config = dict(
    n_layer=9,
    d_model=192,
    n_head=12,
    n_kv_head=12,
    head_dim=32,
    d_mlp=768,
    vocab_size=620,
    activation='squared_relu',
    norm='layernorm',
    norm_place='pre',
    norm_eps=1e-05,
    positions='learned',
    qk_norm=False,
    attn_scale=0.177,
    bias='all',
    tie_embeddings=True,
    parallel_block=False,
    init='normal',
    init_std_qkv=0.0361,
    init_std_o=0.00849,
    init_std_up=0.0361,
    init_std_down=0.00849,
    optimizer='muon_variant',
    lr=0.00163,
    lr_mult_qkv=0.7,
    lr_mult_up=0.865,
    lr_mult_down=3.0,
    beta1=0.95,
    lr_head=0.00398,
    grad_clip=1.0,
    warmup_steps=200,
    schedule='wsd',
    decay_fraction=0.938,
    decay_shape='linear',
    final_lr_fraction=0.0,
    batch_tokens=8192,
    seq_len=128,
    doc_mask=False,
    train_tokens=91020000,
    steps=11111,
    dataset='wikipedia_en',
)
MLP neurons of a small language model. Each row is named by its layer, matrix (up: input weights; down: output weights) and neuron, and shows model dimensions 48-175. Each number is 500 + 40 x the weight over its row's rms, rounded and kept within 0 to 999. Numbers have three digits each.
After each neuron's rows, "fires after" lists the tokens most often just before its 100 highest values on Wikipedia text that the model never trained on.

L2.up189:502508503505576446499442465514414506539501492536478553527550490523504473506501509451464521495461425516476532494487521494492475551584479476422525494457533481510500446468525540462514475461536482452577515524478542515386482524523508454469472503497459397540554455508476444466462532517510495580500490522445480546522554545555570508539493446483454459553433461534583471440522515471498477526488
L2.down189:502492462470483455499495496479513483501471461550461537501529468556472501499524450444438516505528469532535576434448455523469515463457455548588480435449484557477503515510419488565551528495526478577524490491449474552599440508494498488435533411527487527483445523431504495582540447502514518534480572500580514467491470470496520481441488502498505500501581448499526571533440498530444509487481
fires after: " B", "o", "a", "e"

L3.up493:465532437511472473483550570539464509484492579506500405471496463506504502564443506461526481460466463519475528536475432649461542554510470523458473562519547573485615544579591574484501528486520499455495445501500466440493467627492540543548553454495500579521455499437535498507480469430476555472420475489519523499479484473524499441474463556480518511487496520472522508611559442493513492489465
L3.down493:458539415502504500491479463442503418558499458530571497490430498512546500484474474585499531475461504498398552549490501428505442557457516550473595466464461484549531480445445465604484442499577552541438521552489515492472549520450488470503509484417532467501517540487591419438494476577495557547483482529496516479580537497487483496514528481480508498487554513509474488511450481510536500538473
fires after: "ov", "i", "an", "h", "f", "m"

L3.up309:496473499474463518496502545431485501512442471470558443552555510476511544434565517523481444514471507491474561489469535507514538550515511468578491491481491497586518417616513482550546533540500454455534487483520455511455480531449543515447411488492488499514526511517505546495504488497542510487470537512487471530491526535454495484547513458549467531512517542519563427542434557497518485423508
L3.down309:448524472537499555494439554490483528532515490487461495466461497503522555530505480535501502566474467452463449496495452503470539488449504472450505451568571481493464405443507444568463513501482517517565486462503493482438580507558551500490500440522512485529524456457509452547516489530454535528487512483526575506535447499474526578537529540445509511569529498514543482529481489471472416467560
fires after: "u", "e", "in", "un", "en"

L3.up155:531506544526485554564508469577570514531450534479477518476509419541510447511509490507603442521487453471433475532468492442510520480446570454544487460478422446533528558503468504533456492454469552527584466509473458492526461496539514487475457522525535519473435486459494515468543475529491545507513542527508502398531486470450460504565535474493508555603517468442375453553533539511463437535484
L3.down155:463537493491443558514509555418570471481487489502553423517432528513545476522459467390513506524467511437478525489515521501505473473499493490462539494540579584498550484459504547461521515542531509522504534480498502527451521434496487542474513484530427498485519458513465511553471527468407543439449505487487633510473538450474513547476514448511533525522550546507466498494459491507477460438491
fires after: "g", "en", "p", "our", "qu", "ear"

L3.up632:600480505527445604475510489555565497419484512463464508529589459506537476492498468463485506528508440538459539444513446595554528410460487538498492486467470521501445507547459520516527464490506486484498520491492480540547482472492474452547488493477521458425423495498540527540555535512513504459508464384534516542434557537478549551528450546517474519582481492399540512458474560528496466522479
L3.down632:518502476492523513534550470481513545502483480544486482461491520516514517578582609474532424552472518452471558493507469510509511545428504454491514497498545459457534545516540452513491483572557450471553459478474502396497509578467521518549508489540503503513467539463472535482492484607509476480511539468494519557532366458537460446518508579493494573512472455440485477424577491478561558556509
fires after: "il", "2", "0", "r", "1", "9"

L2.up260:490462563543507504500478539536455553543488442421546490552517546471503552448418482527556530512490528530487466523557447584504501516503438471495512452455471508467487485508498551536412503468421445545508448561549571434506514592504499507472504504531492577479490530482456509514499575432403477474459449449563529515546513461432508539473448524495507481449553515493442511483488496458517547485446
L2.down260:549480479532499492473530565459570500504510444533418527466501542554485581451492512463514479435572497480568455463494508501532485492482515551490582454530596494442423482524448502490544470511528475446486433492411478524544468499525490540559546523522493510440430565484485577519525456524460623534469524570498491498543474510506461512480513403513529492502502476502476452552452471436505483431523
fires after: "o", " |", "a", " /", "ian"

L3.up373:517464485567539521435503550397543529487473461489432518496515466497434517542504464498451568457528523524531616502500471524505479488547490480550498534530524499548570513492540474496474509488473489522574465475566450632538495546448479431478488466490481483482507465494456543475526521512466520464531454442506546449452581408478537474434493492486482508495522498430528501491492542516461472536433
L3.down373:465524462560576532503480479509510453589454412549508555473443420502545508482508425476560479513491451440519496535452588500539552490513460467535510526555524432525467547510520521511501500500473561522484527448458507458513501468528404438503477502515502502489508465527537525509494427471455508474479468496485448496485460492500513434563452473522515539485548486570487491497605510543521490393501
fires after: " (", " ", " E", " F", " f"

L3.up240:421459548503565502524511626501447479435466472506469454446531475493540542507500560467466466493526483510571508518566513491452456505536485482502468493518547487508455445575511476522531547513478549536526473447522551553458482503521524502537442569437453433515568475432505518461460472558497519491496456457404479527483503509539484532499506460524559466471427560530472402439510525481520508484567
L3.down240:532465482431493515505556542507546541504611505587495446487464541540445446572506516501513519567551516550549491509512412506518536474484440590500483448507486473495458478504526504502443450481468520474478508469532433551445457454488543454490511506492506512543460528551492532500493525528478526495500489554516515434586560588470440462450485548419576608446483455499500535491534457599535524515479
fires after: "ount", " T", "b", " C", " M", "t"

L3.up714:488546526501512507532489507506559442491513488537502477495509477510475479460540545535473560520527470466463500530500516486501394529558585499498463484533539470530494431491606492536536440526509502513531495478535493591464460486567460564570489506438469501525511426467546498487533617433562472479494514482486522560476548532565461475475575490507475522479479464498569460503527474532539440511461
L3.down714:446563486503470506492462396557536532518506530473566534583548483505434532487540491477493492482447526495515496483473589460471513504467521493461507512471517511521533489467484497478449556521572446510490544441483473447426460471562507462525512540553445537516528494490479425447416520496497465557506598460445532494479553562519511469513476499473509500541374471548488472536549424466536511533473
fires after: "e", " b", "4", "5"

L3.up494:487470500614554493493532546520465491552522510501441484478490514506510586541421557487530504492473539509495465519487428493498495491521537459547492538523467576554522523530436476464493511581516484477499467479528524502504458524472545517565472486437459455511496470479576468500510451552467461537484474475525452465549482477527516511476495492548460554473548503524475475555486446579445527497487
L3.down494:503530512522504489522502490517561461458495505455510484479512458545452434494501491489544550492501490488479548481462544493577489515523474445427475550509533465526446533575448504512543524529474456522456469469455493544447489521462441439508485539530429558464485473554505464506523441551477532470489526491508413471512475473509537540575525530485529585555527454506570495505496464457522498533445
fires after: " M", " I", " m", "I", "and", "p"

L2.up482:546491477519454532541457438509507464460471456517566485507452474496513505479499533509456462548505574420556492425549527469498551420535482450502539473561524512494486422447540594459470560549477465479466465528517479488492468591542428597456505499471540560525518515480429498523477505506506548500420533493469503534476379506497514471493509523570487432492478574525502487519514533556486505507476
L2.down482:500472479466465472570484536462591564496505493474484512536501482471447422506489472509532524482494457523512490531478539523529501478497482545429511475491428512536493563554508427491559494533460542529435489502496519549467447480506394510504478504526502546406489474527486541443451560423531500505465514557438527444470424494496483523484482523504554535528559445515465524480424513401518479463493
fires after: "an", " r", " m", " M", " R", "un"

L2.up69:509472568527544538493472561449401548461550476513562457499419476509452541443544479514456572456490541489527496507512404513464483552490564539398509475505513508494529484490509501528482568461441459508532578572508578492472474463587518489495506488421417524523475500475484457442460581532504509445552578521554513548514503533505431512431522504530465494524489474529479412513477531450465513473489
L2.down69:465528511455501488477518469539542474473539504491488542438495458564483535549531594489570502582557495407456520456530548511483543518472429546550505499497409496431535496520474515504476500471500522500499456496492411582549480501503522463459463481424485467507517472498532438527539434477506507549461488451542538491489512521486635482566539451505474558471488495489480521434489504524485502498532
fires after: "e", " B", "r", "h"

L3.up660:528412537515494516556532546497523536531577512501489474541573537455451477521499479454521477422427458589497510475503457516425522506479523453575488533528497452496443476451542506446480478479459467497533499522531451527558544440472556514500467408499549513471566456447560480586495494475541580572501479537569437570531488436459512538456475459509484518500557486537530518528442521445438580521484
L3.down660:560508530490505524526570559573473459535519542557529515448499468504504552441491545496583499455543563473492554505574519494541543520482535477538561489446437574520550503486532459518457507564479406531475517405478482526439498478507481486433546518458546486516423467555418469481438483526545478442498453518479529497553517461489497534465535527531424555527488442524489488451521532537410510466446
fires after: "p", " o", " O", " le", " m", " M"

L3.up463:494489508497544508508521491477431535575478552445532488607398552471506528503481471459524478522527488486391487489486499522459567536500407424539428548506503453499469495488493471488442491534476496476548537492504489605475482518538457496484506488546422415533464491524474449560467496468496571499483481434518469494387567504570473523517514520407566504511543536493532535498483524567488497572501
L3.down463:511522457513465517496557567490439411538482485471503551483532482510478547481503528455531457463481531431451490459486458462470533551470573405486559422473496496495551565463425487476529562546538507472545461496448597523489494534471496541443525467505533506544502551503488463515511443518503470521524471503490529498567476624550472473532566488472514408508514445489481481473516451484461497460468
fires after: "-", "==", "S"

L3.up313:531567465525465483483486515489456411498509445484436520527498437540487491527559509477505533503507472504487505533516478515493495501556530557562499478467485460453486445527548572450496533404473486415532511516469561462503495479528583486507423474521591520570515447467512552553474499527463657520514537451479557509499488462437552527518519475536532448438556546466519454444469512469439510500489
L3.down313:553460424422478546415505531484492486487506530549453546453425468528566557540527506493536548463528475460523480557499449509589531491504479511499479515516442575430519471512433483519507490440461531501457434489473490447559503489479543492453516405481474499520435473514488519522487540524490571455484472485463553470479522518495480513525493410511492548463578492568540535506549501556460495483495
fires after: " T", "e", " J", "T", "er", "t"

L2.up591:535474443513455522434490444497509504498534548438482525548511472509495485538468546455499568496537503471477529512521521561448500540463436522471490466445485490543470442485494545562502477512456497458490505474579562529497482555524527509450451511456413442507521486509522492524428447451531482462500422533506608440510494499477569512546539531515467507524526524455438519583544581544495456558449
L2.down591:511503525463472519461563538498524438475481566471483485567501485458459462546530508496546536402542506417517482484483531516476491508578436518502455472461532438505515539525476538549482488512447507517487525552518518477471500441541526583504530586541508498489406579484540457490440463476491449577528486515512432498501516508476581470495572464523469565515457494451542486511484502464435492490577
fires after: " re", " ", " in", " con"

L3.up358:534464435533539434549464501523494491523482468446518523518475564555485461500557489589551435495523547502511456479454563526503444506512452468511521551489477484480525502513530465474482503458476552585500493500473544495454516488440486494547484459471525502562406437486523430527460491482473500482499472432557548419513524484532453522493548545462520469498520450450531479520455539575536479441491
L3.down358:491527444470437597566532477524486494536502539477528499440478515537565588442449517487460503418502523523512497464483492427439504541557424514502446502417557471482518562519504518477497453487527497431430580522582521517501547494414523514429513498457421522498462437496490544536555474465491439519505503426520532497538438441480503489500532492509531507490540459524480521478576543470525526565517
fires after: "==", " s", "i", "===", "c", " n"

L3.up476:514476485519490551508480534478462473473532453537515438456542545528505564440457444495524480497497450532541517489481495572546445463476461494508425472496520439444494519533475530455542442553433461534578607485511550508533566537527477577503425487487509491568509405432498460537546512504506405499484501477507555584499561458485507425462551504534505532537531504527511434531561451518450437508468
L3.down476:502488485454525532520505499502495498544485504509452504473512513433415541475457524494460454496547471457545523481510575457442497505517513554518547451495466483451527517456546484425526380520547538553462446474507520522489540496561387504556471519528464514466540466492414546482522519566470513508489537559415479527511450465538491455493490517555491557530516534486446526481416543509504569444473
fires after: "3", "4", "5", "2"

L3.up534:532491500532535517444508535460481466504467529464574467573521487603459438435521506480469483555524514421452570455510535514505419465525522499474374479505493487473500482520509480473507491597498518543593573528439501460483528500484490489456510508467522427508530453501468515529478542441459466521516551496557524485554496499577425503525471493532503537435463439495484473423546520537462500463485
L3.down534:512430472473582523530450461487427516575436545548607520544496501542503480542474509496449464551507557447512477506500508502540467523453464515484426483496472507490468437497501527516450505519490469509581420542463522522477441524478467457523489514449536582493423494567471606478500460543518531494423561496503489559468430531483495482552496542443465478438585530452476487475521466516472567515433
fires after: "i", "il", "ich", "r", "d", " T"

L2.up478:502521548510556495482526475500454539527449451572515545486530503523462482495487451507542452458450506520468481497494489564478523475551480438493453456481475487530466468502474425468468534553426499456541555484453558434488572546435526458533372540538529513553494436556519495541504523505575504443563521477467460490498491476495484548507524451515545515498456618502478407521463501591474493509520
L2.down478:493556512482445527465530428472537452527506471512461501449491453538466512474483469574508475528533457470495477511539575531531491533539475489575556427529516553541570467495490550445512574439506445505472471490508512494493461511525527557416580489513436509501482494594479499459485470494535538485500475525478505528508503535525542534364485468472533491535480426483506508460458481472509438501506
fires after: " p", " B", " P", " h", "p", "l"

L3.up325:455572477590446529564517509544477504507516486501495448454485463441485502606427519495529514459437451558455519551463546548473525437489418571522534485463442450521436505512517514516575498511459482425555532482549467522495476506514471553556503532466544448466505437556604505574530582558497525455452532508501493550494523476471507499488376554511495509518485462516518459510493528435479524549501
L3.down325:489519453571452514503517504518509482584511481467430470537519595481449477569585510466557491471506482461489500483543469443515508440426470494548485490438402488482476531463514517465456552508574636494524532493481467526513452449489516417450498526536526482554495493541520565461556478473490432499528508463525494488501431509507521503437518517451538561429550471501468529534501537465497551511509
fires after: " m", " P", " M", " p", " T"

L2.up63:538536503545527456521477467520498486470405525514506504565441522512573588480490523476484544539419536522446480441554477491430507488472483516413488509469451522492523514497506547472533519515486536526522548471481498525622522509522444506514522459423544473483536461541488522459451463510507539404486550418504498444426575511550502470542488502463511549503444524588475580435503403525476537518485
L2.down63:543511509493454489472504534485568494571509505591542511432433466496450483499473443477483525454501471444506445576496446495511444559520515552521519451481520547515523539497392513475560497475553375509472481528496482506437562445515503497436497548489520558493475487483464528457495548495455589475490510444511499517520476461446554441511565541440474500448527543541508462456502462488502554481539
fires after: "\n", "-", "oc", "|", ")\n", "p"

L3.up482:495492446540500517475529495589424536527473521413477451517550492479513567561464524502522449511511483580559520511456475543449518455463518519504483578443459441449456492511490503520485494507462518446442512505558544466568489549560502487501407491515529499507545510512477492540460478515511459485495532487525595478455481484471523486503506470490439420487525492517501519487531533544429461545517
L3.down482:514496564435559499525528514530495599437510502503536519432511426517518528477524524565532512521529558526552467455474539522465531475517462537556438465522463465430491564509513451459508496506558522480558458464510570518549471473514511419478559450478478499519485548543450508490504525599500472466489587497486496420497534509523477485519498413435539535480521502474499490471503484510467517523470
fires after: " e", " or", " E", " O", "e", "y"

L2.up468:456484522441457486570396435518460500486452486450492519547559495558481402547457417505419486495513451562478485459506510548560487475466551529525520497455535489500655455466515462491560455500487481442519550488498501499521531535581509511484480534525445490528496484519647505531511498407521579480536509456452507474456440504496510549548518560433549544464479475540512518508521554512457521482517
L2.down468:546475452480471460570556556560566422441467571495563540471419524486525515516464430522513454496457538524479557451544513515514491465525562472491523500507519513482487550533426445480416553519498458506577515538471551537424507458524463482465492515537476473486444491536421532505443573466474573528470557528488556479583544490536470470434473402566453477489492484519466489577510504547525536483461
fires after: "g", " res", " re", "e", "ig", "c"

L2.up655:512552423431558526466437449460461504502502477564527477557472512471565479544471415508505468477465494542515495547457508528425516448521471480555526533497489457564538438486508526413470456492470534453475484493453484569465472548444448531498502480514483556464545555432489504571466492528580514545484503523508504510421538450490506512569483506495487509495511567526465492528453516505485544578497
L2.down655:509567509481510498580536509500465510443507498574454457557492480457545451519549542529513443496491483501546483513517541428475531498468509483538550450517524501582481543453537514400485470507516551438421450485501558551446526539479468445529507516482437526516455597532392503524487507469533535498551532503456515504449474494472512443525481421482513481432483459530478526446460559498545503533529
fires after: " ", "em", " l", " ("

L3.up78:525530463470447430518540479505500550485524468416531443561497424449367509495530504532518452464471541433497538547500489484482515432541507476489454507473451514501475481447497536497390533576483436525514578512517474511545542456506497507475498484547546485514533530517580520519495510539487575493390508516504541467440448447415386534508589513492489516479570555496531524579530523494545581491501
L3.down78:485492568477483566518556417522521413502482509539444543456553481559503515556477480508534460503529550539474483484502577482485459473501469472478520530527501455481549443506476518556411512465547457541573474498531428510485440488448478523478558547522504519456430580560489411465476502493575480464501544435433495500530478489473509519526439520466508508444513411416438490510463509484527469488461
fires after: "e", " p", " S"

L2.up383:518483420422535425479515459510515508503553569484498479531540494480471527445518555533566499429432512465516527548440489495424434528508472461506512578525528511451543454509562472533468436519507446465484519484458499526540537475557503522483544492511570514530500462552523573493458553529510547534429576478482469426484572502497499498501442534480482544509554450482548561431544568578466455538477
L2.down383:470654557477568518504493553464540511535548512433495489502479501555499553594533491472493417507426557539501509497544570488582498525481578511452488537507441497522521459455496467480519474489452486413498478495485506539530469445565515481443503492540504456485395454479436482476528482545545509510497423495444478509453566504520440497494556544444535446474568430489479539468467469509485462487560
fires after: " ", " (", "-", " p", " O", "l"

L3.up490:483472477534565446573555511526381573476550459500526468496617482564524504463492493517517451503473509556428464503491455533502537533442555492496530536454476455487529583488571436538483585513460479496466511465477469565467555581502492496486494480457492476537543450411475530488554429498466418569495461480500586445517464447513485577513497509512480495544496483520500473560452562456512495438474
L3.down490:507486449512520472534517478487434514514491511521550446470464516462502423527466525527512487486533451496445619450474538503491559533510503552464545404540570550484566545538489456510531472446519553539503481567474486512426503450478479460466567513487509494560434475535511501512492521556490515548382569539555512525532421518501488570434536514549453495480534436530550527576469488477555444492463
fires after: " re", "e", "p", " o", " A"

L2.up423:504539462435500514475482509504472494456530511557488486486482550529453563479429513495536504504586523476485519453442504580512435465491473502508480469542544479503498527481531512445551484622421444558521532511510510559496548533550503501481444398454483484473557391399476460514499575504546486455505508473468516524501545426503455426476461513543477475516546442524541466529452514492497475524416
L2.down423:509547492467511487529502457459558512510477488518474532461472491448482537493511498505494470516546525460561493493505557444495534530506511498515523442544541461465522472428505506517499400537535556537464445472518493538472525427531468488511501505540444551461527491484422517468559530522495533466448514475452417579424467479471490457535501451523505550521460576506460559467511596561478502398481
fires after: " ", "–", "2", " ("

L3.up13:509510470460501527427478553509548475498454524535525524509519537552517461533537435487494481539585510456477548523509521587484464476567409575504499491479477450405415505566493522568511530528524592504566523545501489464499497493459581441492493507450499436498541471445523465516446536474471418451478550521531473506421524538492495500515543480564472473506443520501441466512596481463439492479475
L3.down13:556513578432498547479515504464558419540486508527553435465447549458525434531527588492483504581480529487456427529502564456529462554525431434556483467484494495502535511482485503496449509491495454433533470588470535510460478581529487492481558555486494525582517468530495570523507552535519454458478453548481446480505516506481475493518535476479456560468471476546490471400475448508529432494467
fires after: "w", "h", "i", "il", "ich", " to"

L2.up3:439554508528521523503549470500526482494458566490481533499545494469525436571518541435503450518479509511434469517545461496575478498537526456503488510495502468517464436505566563463483552558485487549510434504467525554439468515502452480472454517510496440467600464478503430525429530488477539480477596481515584534524423447530489513496520513530548475505514552545486498521442508553428451487484
L2.down3:543463512435492523538470478510482524533434456499563506429437516584533493503460492483446587605396467472539519464501549462445526455504529516540481475509488482427534502495527498417432444510500444504528491520501537480524492520529439421467498553500526458522527501510485533478497548458441419508450465562526491449537519479481552461493536507527531556578534484501490481544512518454488545518406
fires after: "g", "t", "th", "k", "w", "h"

L2.up436:545432527572452549458446501507575499446496509461520502477478437609429454471534457500424514499464449621493417514520487551563441494550457544490453488431499556492488450450466524493508563477504437571549550518475468460557549502520478516481475446526506488522539497529518556529485563490518430524522448434516515569466517480495522493431530500524527516539489526529453494521525476502530463517475
L2.down436:548523476441455549485522413531474550490495495525450557510540513549496510530492527473541511486531416458553471500511480506460473482488454469457552488442567515475490540483542513511585450592553543536457473487465501477461567441517449550567488501451533536507458511447424496509526554532468547447510534499475591564552403481517496501504472526570471529483548474471525462499551482459460504531476
fires after: "2", "4", "r", "5", "9"

L3.up30:498482605383519518463492524452472480535501577492530508456520549478464526545514476424547503454555478432468535491425479502530485493475502471505496529576474414520485428430534454528458478481497567553497563542436465553475525490502520588544519495515524518507484476528513557526509444440529543580465517452545465454448471511545492453513542506495507545496495478454466532467517490542438520581538
L3.down30:498535406562421500525571558531509463500434490487516492439542497509528567463491545468542429390497548417493464509542525506467505488544472500536538467449492509497520552475559530543484504489482484487492526476486575499497573539462536512476414511583486458527511524506517531550554496397514489496499463435474522483520467561587461520448498523537538571516511471563487502516486442544498437478523
fires after: "==", "-", "\n\n", "S", "ist", "==="

L2.up194:510485535432448568520471546418559512477566455551454482498569545538512484444487500473511435527497511473535505473473497550517514521507505523460546439482523485537499497421465482499521502571509439461460612561554505455528495499467583463483530543511469485614507473522519479548460598510588529516440554480479520481499567542465452501458473526498418489479521527439531482456480457479494566521446
L2.down194:486506463488493544576488497496518543416536512509474487499501470495474534424520496498453468486556526426529567492449534513490554504505481462529480474544517487501497521526465497502541430508498412532525475569491537547444457517474491498499537434583452546468509546569450469554399567544471503531458540541496450510508496515460476511493451486515522480418511518490433429459573540495517571544493
fires after: " se", " e", "v", "e", " le", "ver"

L2.up147:500400521527571464559462504508425432521462534492487436524541464488529507452482515520532552506478436564434486473560495492525492502453552388446510586514549510514511507472455509490527564538419507575542499497475544497603498554531458486481484475477426484536515543602519555501464477474487493501543458461524567496448553470503500414520510516409525482501430473460543439526488509542496526514448
L2.down147:567510539482461470511466563482486526516493468519448499453504520520516427452468488504403504552473503517512423554573422494492533441540518562538513571443539497502520478476445534458516477412507462525543492541516563510445491533509497555498497427560422535422491536557432596500460508571468498535522588521508552499460482474417523449486533534542487507492456516479561485506505494560542432380504
fires after: "\n", "-", " T"

L2.up109:567497509471487558511568482497506561564554504499521500531458553459493458474483573521493496522481531453517516538504498512510468576574457481512496526414544507462462550448491494505484495507528530456528453483507496470423463559428487543412504481517490470507570503558445474532501541448459415499504485445490591501497469411495537515507548508442496535441465461494526536482510439563510447531518
L2.down109:439501462490457531526476509487507549544482503514514517496557531541515525488502475468455498539536499545506632530575508512508507510489478521497508492472473481520466541547522536569540526563536470532487412455521484502525497504472482401470481441530460420480513534476508447479498503526504524482518480481408470473550439551458417477530471540534477540546502469443522497524508509437516523577526
fires after: "ou", "i", "at", "en", "u", "re"

L2.up354:493504486559538462387404518399453393467497588470468434505490431523432506509455495463550478495504553499453528533505487546516502513491535510454484535523455496495420520490582532430503486552508480525541437441567511458533513562534492470498485514459514488507537536499404444494531519507495498521416492500513521494515427462518521452465426487543508502545475485512543448469475505507468465605503
L2.down354:526486385512515431495491520524550548527494511517500513579523485505521505513422546532437489536475480443484545516599505506444468461527592568500546520494474527523468520439477450467494465456514566517467509453512457489475536467527493541500549549434436457507467493431525492503529464523447471544458438508495537505474524409525526486449477503527484498494533497432527529547408548531473464560485
fires after: " A", "m", "a", "h", "am"

L3.up746:454510506525510470564467554473595444496511511479515533478569436476518489527435514456496524548494453511547459510517454531467536477500460521513477466540529504552535456516535499517478517547482475426486506561488494536520451459466521462506483509504488465439470423495478455440511511483500510529526477466486555555510524485504449510459447587458504472492524590486535493525542593479453517502462
L3.down746:516550496518480550497589444535530487452491491496513507516454481477552566467538459507544534519527545425475459491461537399569476548590491464532523434467562489512513484469502476473505474566510436463534457435426552461505466482503511519567533557487527517495501504579556516474472470584586422540487530515504467521521468531463583457506508490441498503524494481526492481420473561565462532499406
fires after: " m", " M", " Le", " W", " le", " w"

L3.up565:491488525507477530538432505447492534494560464565463472491539480536516575450475510475462532521531510476501467527452516503567467465561549519512577468503564526492506470506512477437435552550445515487524512491430497460501533495470532368508491520552538448535546523496571468508450488561609497465504560479506493452483519487519488440544486538468459476507543478546539472500491520474496528469518
L3.down565:523485478425474470469431545518511512453541461494494558492450517534491532474538440529565480476541535497538492560574573486559474468372531586498509511472487430517474463540484515446512424482567478485532505526461460502427522476544515471452530447458444613431570491531466523532548509500538533490443469467491511461464489420478461536455477483528574541453477504565458499529515493457500499481502
fires after: "e", "v", " it", "ver", "te", " f"

L2.up196:523491528532540499545471479504484499449415501507510448542502494533553464465470513506487468562503511453567560508538480551517495533548490435500461553484507487528481499444444465462537492538464477529525568494497505512483520528557519473493484434559502500578546444536479467480512524433472522465525491464492451518513511565487522432516458474447478460480465450550468463615417430520451475448553
L2.down196:488512477480448438495550521448488505494501556475463532424524479491494438532535521520491517542507438496533480540488495529521469429454584545505511492528454538514527478550513500508482506514577507553490470483457552530464587501490528522499434494423505469412462545489567482462436560560380511467486510507520486529545417557406511540577519534476522489455526502562541545483491472495539501509484
fires after: "\n", " G", "il", ")\n"

L2.up137:544453460535512504496539495512507478503502476493447531495466387523529475494474476524502521454438515476464489505493516553474439526508508548486525482428484529578485449480515525562518453538469499482572478503531513521532568474493480508489485551566407433501485490557521507548533503436528437476532613455476536538512562550475489452520508576450463459524509595508447562503516520485523528437501
L2.down137:533444550467507487519466453501547464426502494460502509566513469468510484483458493427451510421533525494506542505480502563513524481514503409537560475516567478543478495517502473441573487437477500557481485476551550544499470452498483514555531487546533475503427519499487499456436534560465536430471554552467480454523522556496562451513475443452504512425480441523588455491519451496461486507557
fires after: " ", "v", " re", "|", " p", " was"

L3.up693:499566494579484478462497480442515531500515470493449460483581471475505482554495510455510439524547469488523503506546468470549519580480489520498456551479486495443445520587470538470510510507503451483539532460482468559561530471548498536585484436493489529511524547482551500547465430448532439544462494474494517433504526587429520491435424514476534541521453514518492478517528469536471511468475
L3.down693:430532560491473524457432495492570555516563448466597607525472460465512531461465558474488536486514510505426447514510536485484512481503549462496497490543537453487486550488516457449476432525497545495524500459559512602485565489543528506484528499548519438474463485434589535501628519469540487414475483513487520471527481522553538494515427456549437469477545446497469547435524457505527485600503
fires after: "ed", "ain", "m", " in", "ong", "s"

L3.up167:504545466539485498468549521445541469498499454530541512562455422555506515512514523461478497453520488523567498447476552512542509544464549530525576475577476467549455579486547463560509571493457467488431470428483528505648502546491548499419450459501481485552509478540466514459456490496499486515419609501560533438480488462483527490511494528528415486495547515504502557502502452501492499510518
L3.down167:510499510460512492545502534496462497540471461525468511528451549492453521471457495407477489495448467460541551508514479494526499475513482493417515511515517482554536454486524472465520488488534498570429412517532475488451497457503490506500436462426538467485553523506555451440504488528514497570482517492457532503490456525520518515524530545458606486530532516566400561479514483405487513565546
fires after: " m", "m", " n", " M", "v", "e"

L2.up723:455462462559570527507397459527466546589471435457538469517549545515397502520484508474551503510465513569501520619498483510459461526474495416495522537501476452438467461491540507526499541524493449502487549445520480430507436483475456538519419507509448498534495496522503468446523504533564499476482516478452482500455512492508429537487524500592456504475549466527514528542441469513469461498450
L2.down723:501501452459497564460559538445470483485481480494598571487456486512435511476552546450504501502453557520547544571458408548475544505440505470442557556486472546503511536523450595465454478533602530493443489433484549464518516371515437483518513413496480458527494523496475489501508522548531506528482510429430509530510527498520495530551501499479504567507493503522500500488481495359446528503532
fires after: " U", "S", " B", " or", " E"

L2.up680:424519483470524493514480476503548544500513543525524489489526488533465576496528541488517461401467519475406570459535382504516515503516522499507466509508518565553513532545479526529504505483503540519532516452478491544521566509463408543527409498568550524480484466529460510486572533511466517487513464549492523451555524518488499535506527490496408465490450480449498457528579532554520481460475
L2.down680:493550445496467518445503498542440560499498501520534530429527470507429579499507447541454573536562529510445473465487463497507532512481444502445518497504551509507529419461488495524586550512595519508486449505486540508472458521508502447453584447495501484468556504536459487511542514555413509480573479558474495536514467535470514497580458535440484522585589554473479540516540484457475519505510
fires after: "an", "en", "c", "ear", "ul", "u"